{
  "num_hidden_layers": 11,
  "hidden_size": 256,
  "num_attention_heads": 4,
  "num_key_value_heads": 4,
  "head_dim": 64,
  "intermediate_size": 1024,
  "vocab_size": 777,
  "hidden_act": "relu",
  "norm": "layernorm",
  "norm_place": "pre",
  "norm_eps": 1e-05,
  "positions": "learned",
  "qk_norm": false,
  "attn_scale": 0.125,
  "bias": "all",
  "tie_word_embeddings": true,
  "parallel_block": false,
  "init": "normal",
  "init_std_qkv": 0.0312,
  "init_std_o": 0.00669,
  "init_std_up": 0.0312,
  "init_std_down": 0.00669,
  "optimizer": "adamw",
  "learning_rate": 0.0018,
  "lr_mult_qkv": 0.7,
  "beta1": 0.9,
  "beta2": 0.98,
  "lr_head": 0.00687,
  "max_grad_norm": 0.5,
  "warmup_steps": 237,
  "schedule": "wsd",
  "decay_fraction": 0.821,
  "decay_shape": "linear",
  "final_lr_fraction": 0.0,
  "batch_tokens": 32768,
  "max_seq_len": 1024,
  "doc_mask": true,
  "train_tokens": 234800000,
  "max_steps": 7166,
  "dataset": "wikipedia_en"
}
MLP neurons of a small language model. Each row is named by its layer, matrix (up: input weights; down: output weights) and neuron, and shows model dimensions 0-63. Each number is 128 + 32 x the weight over its row's rms, rounded and kept within 0 to 255.
Before each neuron's rows, "fires on" lists the tokens most often at its 100 highest values on Wikipedia text that the model never trained on; "fires before" lists the tokens most often just after its 100 highest values on Wikipedia text that the model never trained on. A number after a token or word is its count.

fires on: " year" 43, "%" 8, "ment" 7, "form" 6, "om" 6, "hip" 4
fires before: "s" 36, "," 13, "\n" 6, " |\n" 6
L4.up128 [113  57 139 174  99 137 185 150 127 122  95 199 154 149 134 134 122 169 228  94 146 125  88 121  75  93  93 178 115 105 153 178 110 111 143 115  97 141  84 107 154 138 109  97 111 152 168 110 129  91 103 110 120 163 114 148 105 128 122 145 124 114 142 176]
L4.down128 [116 111 112 109 131  89 192 135 136 144 168 128 118 128 130  64  69 150 148 115 147 137 137 138  97 185 124 139 124 122  92 132  77 157 149 161 118 142 126  97  83 153  98 127 197 109 171  86 156 122  82 109 119 116 122 154 146 137 126 109 102 109 125  80]

fires on: "|---|---" 59, "oll" 18, "inal" 9, "ult" 7, " ad" 4
fires before: "|---|---" 39, "|" 13, "|---" 7, "o" 4, " re" 4
L4.up855 [ 88 116 119 166 119  86 149 136 174 150 102 178  75 179 143  64  71 114 153 114  93 170 172 134  97 198 159 101 148 130 118 137 142 151 150 132 141 117 159 134 120 133  66 125  96 181 112 140 159 149  84 177 104 134 130 170 126 157  81 140 113 129 128 132]
L4.down855 [120 179 141  93  74 113 138 137 170 141 127  64 112 139 124 145 129 182 112 144 147 139 145 208 108 165  59 123 115 174 129  91 145  85 127 123 143 154 141 133 181 141  31 144 150 202 191 146  96 153  80 131  71 143 123 150 159 158  97 137 111 150 145 112]

fires on: " |" 96
fires before: " " 29, " L" 9, " D" 9, " C" 6
L6.up965 [149 125 115 112  74 100 121  83 167 106 127 148  89  99 125 101 143  82 138 127 177 128 106 164 125 188  78 186 152 140 176 195 105 171 124 121 139 124 126 117 166 156 127 139 113 135 154 163 153 143 127 154 108 163  94  97 109 143 161 102 109 114 108 132]
L6.down965 [137 151 122 123  72 128 137 163 121 147 176  69  58 153 114 148 151 139 116 161 150 139 105 133 188 132  94 142 145 121 105  94 195 165 171  48 194 138 137 178 150 132 101 158 104 145 116 167 132 198 140 135 137  74 150 148  82 111 177  63 143 180 120  99]

fires on: "t" 53, "pt" 22, "g" 17
fires before: "urn" 28, "ion" 15, "ul" 6, "ire" 6, "ions" 4
L7.up343 [107 125 113  99 176 115 122 150 148 163 132 114 166 107 133 109  69 165 155 109  95 123 114 135  57 169  39 168 161  87 151 118 100 142  95 175  98  92 107  97 137 118 185  75 124 125 138 127 106 131 122 154 144 153 153  80 157 140 106 109  81 163 148 134]
L7.down343 [153 108 138 105 108 106 174  76 110 146 108 150 143 155 141 171  71 142 108 123 148 163 132 108 176 102 162 100  60 144  85 144 145  58 161 177 104 175 168 159  85 119 101 128 106 120 121 119 187 177 169 121 113  29 166 143 163 163 140 137 116  70  96 149]

fires on: "oc" 44, " st" 24, " sc" 23, " Sc" 6
fires before: "i" 24, "ud" 14, "en" 7, "us" 7
L4.up415 [107  81 129 190 116 124 138 104 131 104 135  98  39 147 105 124 170 112 100  71 131 123 161 141 124  94  92  97 118 125  89 155 142 151 149 119 112 197 223  86  94 130 105 135 164 111 102 153 157 112 133 120 196 164 116 156 133 120 122 120 116 137 148 173]
L4.down415 [145 150 111 149  27 156 103 175 146 120  98 149 137 159 116 140 178 136  74 155 130 128 102 112 139 134 134 115 124 126  98 178  98 116 119 121  75 133 119  99  75 132 153 121 149 171 105 163 167 144 110 136 119  81 100 129 108 149 101 124 161 135 134 105]

fires on: " |" 59, "|" 39
fires before: " " 22, " P" 14, " N" 12, " C" 7, " V" 7
L4.up756 [ 96 153  90  85 117 110 139 129 168 113 132 141  95 125 136 120 109 125 186  85 124 188 116 145  73 135 113 133 131 173 164 102 133 119 141 212 108 164 127 155 106 115 145  95  92 153 179 116 162 115 103 152 101 127 147 112 142 127 149 181 125 118 138 160]
L4.down756 [139  95 161 129 145 164 113 135  97 148 110 111 133 171 126 108 178 155 152 101 154 151 111  64 111 158 170 154 135 160 123  73 100 122 123 176  82 102 114 146 126 113  99 112 116  90 209 130 157 117 120 127 140 135 190 118 118 129 127 184 113  73 133 184]

fires on: " |" 92, "8" 4
fires before: " " 40, " M" 5, " B" 4, " \"" 4, " H" 4, " C" 4
L4.up815 [147 184 155 126 121 105  95 152 165 129 189 145  90  72  84 141 189 121 165 154 129 123 135 187  83 151 126 214 114 142 142 164 161 125  72  96 112 109 150 140 179 161 111 162  81 169 130  94 134 133 153 145  81 149 148  71 146 185  93 137 121 115  69  87]
L4.down815 [111 181 134 104  96  93 175 134  98  87 115 108 133 107 132  90  92  99 115  99 108 164  79 110 108 150 108 141 102 168 122 154 144  98 140  81 159 154 166 125 177 180 129 116 145 180 133 156 137 135  51 121 178 112 101 119 176 154 136  87 117 176  98 133]

fires on: "og" 97
fires before: "y" 22, "ra" 17, "ical" 11, "ist" 10, "n" 9
L4.up509 [111 121 112 130 124 129 150 169 198  90 111 136 124 107 106 144 159 120 125 164 158 109 150 110 119 209 104 128 114 157 155 100 107 117  96 176  71 121 154  75 138 123 138 204 115 156 129 172  29  99  55 166 123 161 152 109 150 147 135 142  80 137 118 156]
L4.down509 [ 83 137  92 111 171 148 125 133 193 101  71 104 164 120 154 138 164  86  61 162 126 158 108 170 128 203  62 109 122 177 124 125 133  47  64 150  23 141 191  97 179  65 118 138 118 166 140 113  83 157 118 167 101 100 212 162 143 136 148 117 108 125 143 170]

fires on: " r" 100
fires before: "ound" 16, "un" 11, "ad" 7, "ank" 6, "at" 6, "ac" 5
L4.up616 [179 142 149 160  95 117 154 150 199 128 127 102 119  80  75  67 157 152 141 186 157 122 119 111 165 103 151 135 119 106 132 129 131 102 149 202  65 116 105 114 140 119 121 120 159 113 186 117 155 144 113  86  90 173 185 160 150 148 124 122 138 108 123 146]
L4.down616 [152 133 108 137 172 163 199  86 139 206 103 134 146 126 125 134 138  89  51 166 116 170 125 137 177  94 159 110 120  98 141 160 103 114 160 103 123 117 115 141 104 108 190  74 158  72  27  87 191 214  76 137 147  98 186 161  72 147 150 127 141 124 118 129]

fires on: "it" 76, "an" 7, "if" 4, "ct" 4, "ut" 4
fires before: "ic" 11, "ions" 10, "ime" 9, "es" 9, "ies" 7, "ical" 7
L7.up252 [134 160 183 134 118  47  84 126 112  94 167 147  75 152 139  90 138  89 185  60  96 105 142 174  62 169  91 101 149 123 115 173 150 182  97 153 111 118  96 160 165 113 104 169 101 146 124 124 159 117  75 184  69 135  93 140 141 131 157 124 156 150 151  98]
L7.down252 [122 103 155 112 103 167 114 155 135 118  76 106  89  91 113 124 101 122  56 121 180 100 169  75 163 118 148 160 123 104  92 172  62  95 172 134  96 120 147 104  97 103  88 126  42  90 118 158 128 107 159 143 130 142  78 110 135 132 159 122 174 141  74 150]

fires on: "|---|---" 40, "p" 28
fires before: "|---|---" 21, "|" 17, "s" 8, "|---" 6
L4.up721 [129 128 126 180 176 133 119 169 129 120 100 160 141 145 162 120 157 113 139 141  69 160 113  85  75  99 169 115 117 108 101 226 116 175 121 117 118 136 166 116 162 108 153 128 111  98 123 107  95 116  96 100  91 123  48 129 137 134 125  86 112 121 133 125]
L4.down721 [115 136 153 173  49 127 126 121 194  57 135 138 117 146  79 118 170 181 180 139 166 113 116 107 161  97 132 125 113 106 137  85 119 111 133 119 113 123 108 139 145  90 172 106 171 142 112 124  92 149 131 148 109 110 160 117 163 127 163 136 128  88 152 170]

fires on: "oc" 23, "ro" 19, "im" 15, " as" 12, "ow" 12
fires before: "i" 19, "s" 13, "v" 7, "e" 7, "f" 4, "ce" 4
L7.up733 [116  78 169 149 164 100 147 122 151 154 126 107  49 152  95  82 141 153 140  78  56 141 112 101 160 207  93 137 148 191 182 115 143 130 175 113 163 163 106  56 147 150 121 145 142 121 107 116  64 108 165 129 116 209 156 176  43 162 133 105 118 164 110 162]
L7.down733 [140 142 143 132 141 175 131 166 142 130  72 129 180 142 158  81 135 145 119 138 187 133 123 119 131 147  91  90 135 163  69  94 163 153 121 136 144 133  89  77 133 126 156 113 126 147 108 137 100 119 156 110 142 139 143 215 153 100 124 163 178 137 103  92]

fires on: " |\n" 53, "=" 17, "|---|---" 12, " |" 7
fires before: "|" 48, "|---|---" 17, " |" 8, " " 4
L4.up665 [149 136  94 111 124 125 113 126 114  90 111 145 131 117 118  83  89 198 149 123 124 139  96  65 129 157 124 135 143  75 123 147 114 189 125 145 130 120  99 135 201  92 175 125 139 132 132 145  69 145 117 155 147 124  84 128 104 143  91 103 122 151 137 168]
L4.down665 [146 149 176 152 113 151 165 170 154 159 132 109  58 115 105 112 152 101 141 179 129 125 132 116  78 102 145 154  43 112  85 115 123  99 104 119 108 138  93 141 104  58 128  63 117 146 155 109  81 126 107 107 125 138 146 153 120 193 127 105 165 132 117  92]

fires on: " |" 85, "," 4
fires before: " " 43, " \"" 17, " |" 9, " M" 4
L7.up218 [127 145 156  94 163  56  91 123 142 128 160 169 161  91  52 119 141  96 140 134 125 149 128 136 108 114 152 154 139 162 146 121 162 151 114 173 143 191  87 133 141 200 137  99 152 141 130 136 138 150 130 149 167 123 166 103 130 155 150 103  60 120  54  97]
L7.down218 [118  80  90 107 144 174 189  99 154 105 117 122 163 100 135 164 179 149 204 109 123 206  68 135 157  86 124  39 142 111 108  92 172 106 153  98  83 196 149 194 127  79  82 156 117 119 121 102 124 178  66 148 146  63 140 180 109 128  99 117 186 168 121 144]

fires on: " pl" 49, " r" 21, " le" 16, "r" 7, " se" 5
fires before: "at" 18, "ace" 13, "ac" 12, "ant" 6, "ad" 6
L6.up346 [134 110 116 143 120 108 135 168 188 118 120 124 118  51 125 141 100 151 159 104 164 194 100 168 155 112  94 156 147 104 131 165  90 109 181 100 146 168 141 108 145 112 114 147 162 124 156 139 177 124 104 113 187 192 106 153 133 137  73 169 124 180 140 145]
L6.down346 [ 89  98 142 126 148 121 157  76 206 140 143 103 171 122 172 132 198 107  83 142 182 174 115 128 129 143 114 132  91 112  82  74 134 121  86 125 136 143 166 126  59 126 101  88 140 115 147  86 122 145 118 141 164 166 128 166 116 154 105 124 117 124 151 154]

fires on: "oc" 97
fires before: "i" 26, "r" 9, "us" 9, "er" 7
L4.up813 [ 93 150 131 171 140 123 131 122 160  62 108 128  34 133 143 118 122 127 111  93  98 161 136 167 125 108 120  99 131 131  68 157 151 145 136 116  91 164 179 124 132 124  96 143 129 139 100 132 118 115 128 109 135 140 147 130  81 123 112  93  92 136 155 184]
L4.down813 [124 121 169 148  41 156 135 179 120 139  46 101 154 141 147 119 162 145  59 146 121 138  98  96  92 186 119 159 133 148 117 215 141 116  97 165  93 118 128  63  94 153 136 145 168 147  96 185 112 120 140  86 103 115 126 133  53 139 146  97 134 120 124 146]

fires on: "r" 31, "he" 29, "ar" 13, "ol" 6, "ry" 5, "am" 4
fires before: "ist" 17, "l" 13, "les" 8, "s" 8, "is" 7, "n" 5
L8.up913 [116 122 134 147  91 123 114 118 155  82 129 149 104 112 143  86 137 135 160 179 112 149 149 103  76 208 118 143 122 157 215 132 202 110 101 135 152 121 161 123 121 144 150 180 109  75 139  91  91  59  87 162 132 157 139 132 111 143 168  99  90 145  72 194]
L8.down913 [140 136  80  90 117 140 188  96 157  94 165  97 126 111 165 162  99 118 117 149 100 100 162 124  76 142 148 172 153 158 154 125  94 139  82 128 114 109 150  73 100 115 109  92  65 120 110 181 138 105 165 147 136  83 109 148 172  95 171  92 112 177 129 150]

fires on: " |" 98
fires before: " " 22, " N" 13, " P" 12, " |" 6, " V" 5
L6.up143 [ 72 147  85  82  92  86  89 122 185  97  96 153  45  80 122 120 104 112 222  95 124 172  65 124  86 119 138 150 113 156 115 105 117 125 116 140 181  95 104 158  95 193 185 131 129  93 147  61 124 138 114 145 106 120 133  93 141 171 136 100  89 159  76 137]
L6.down143 [149 135  88 134 122 108  68 130 129 142 176 152 125  92 115 128 192 119 143 112 116 139 108 115 129 106 154 130 113 143 129 103  95 133 112 102 117 160  86 124 115  97 113 119  43 139 180 119 160 121 124 114  99 168 110 107 167 114 147 218 140  85  97 138]

fires on: "g" 55, "t" 9, "ion" 7, "fer" 7, "og" 5, " cont" 5
fires before: "ion" 14, "ul" 11, "ory" 7, "n" 7, "ist" 6, "urn" 6
L6.up516 [111 124 101 142 179 116 144 123 185 116 122 177 174 149 133 102  65 147  87 122 140 151 145 163  69 176  78 109 127 173 154 133 143 112 140 121 115 156 136  91 101 100 113 184 110  80 143 190 176  73 136 121 162 165 128  97 118 129  89  92  86  85 108 151]
L6.down516 [178  91 160 150 129 139 118 109 158 112 122 111 105 174 187 136 128 153  81 171 110 175 144 130  86  82 131 152 117 102  66  96 136 131 201 127 192 182  42 171 112 137 119 162 114  95 152 119 140 112 221 106 133 105 128 179 129  91 135 143 150  78 108 171]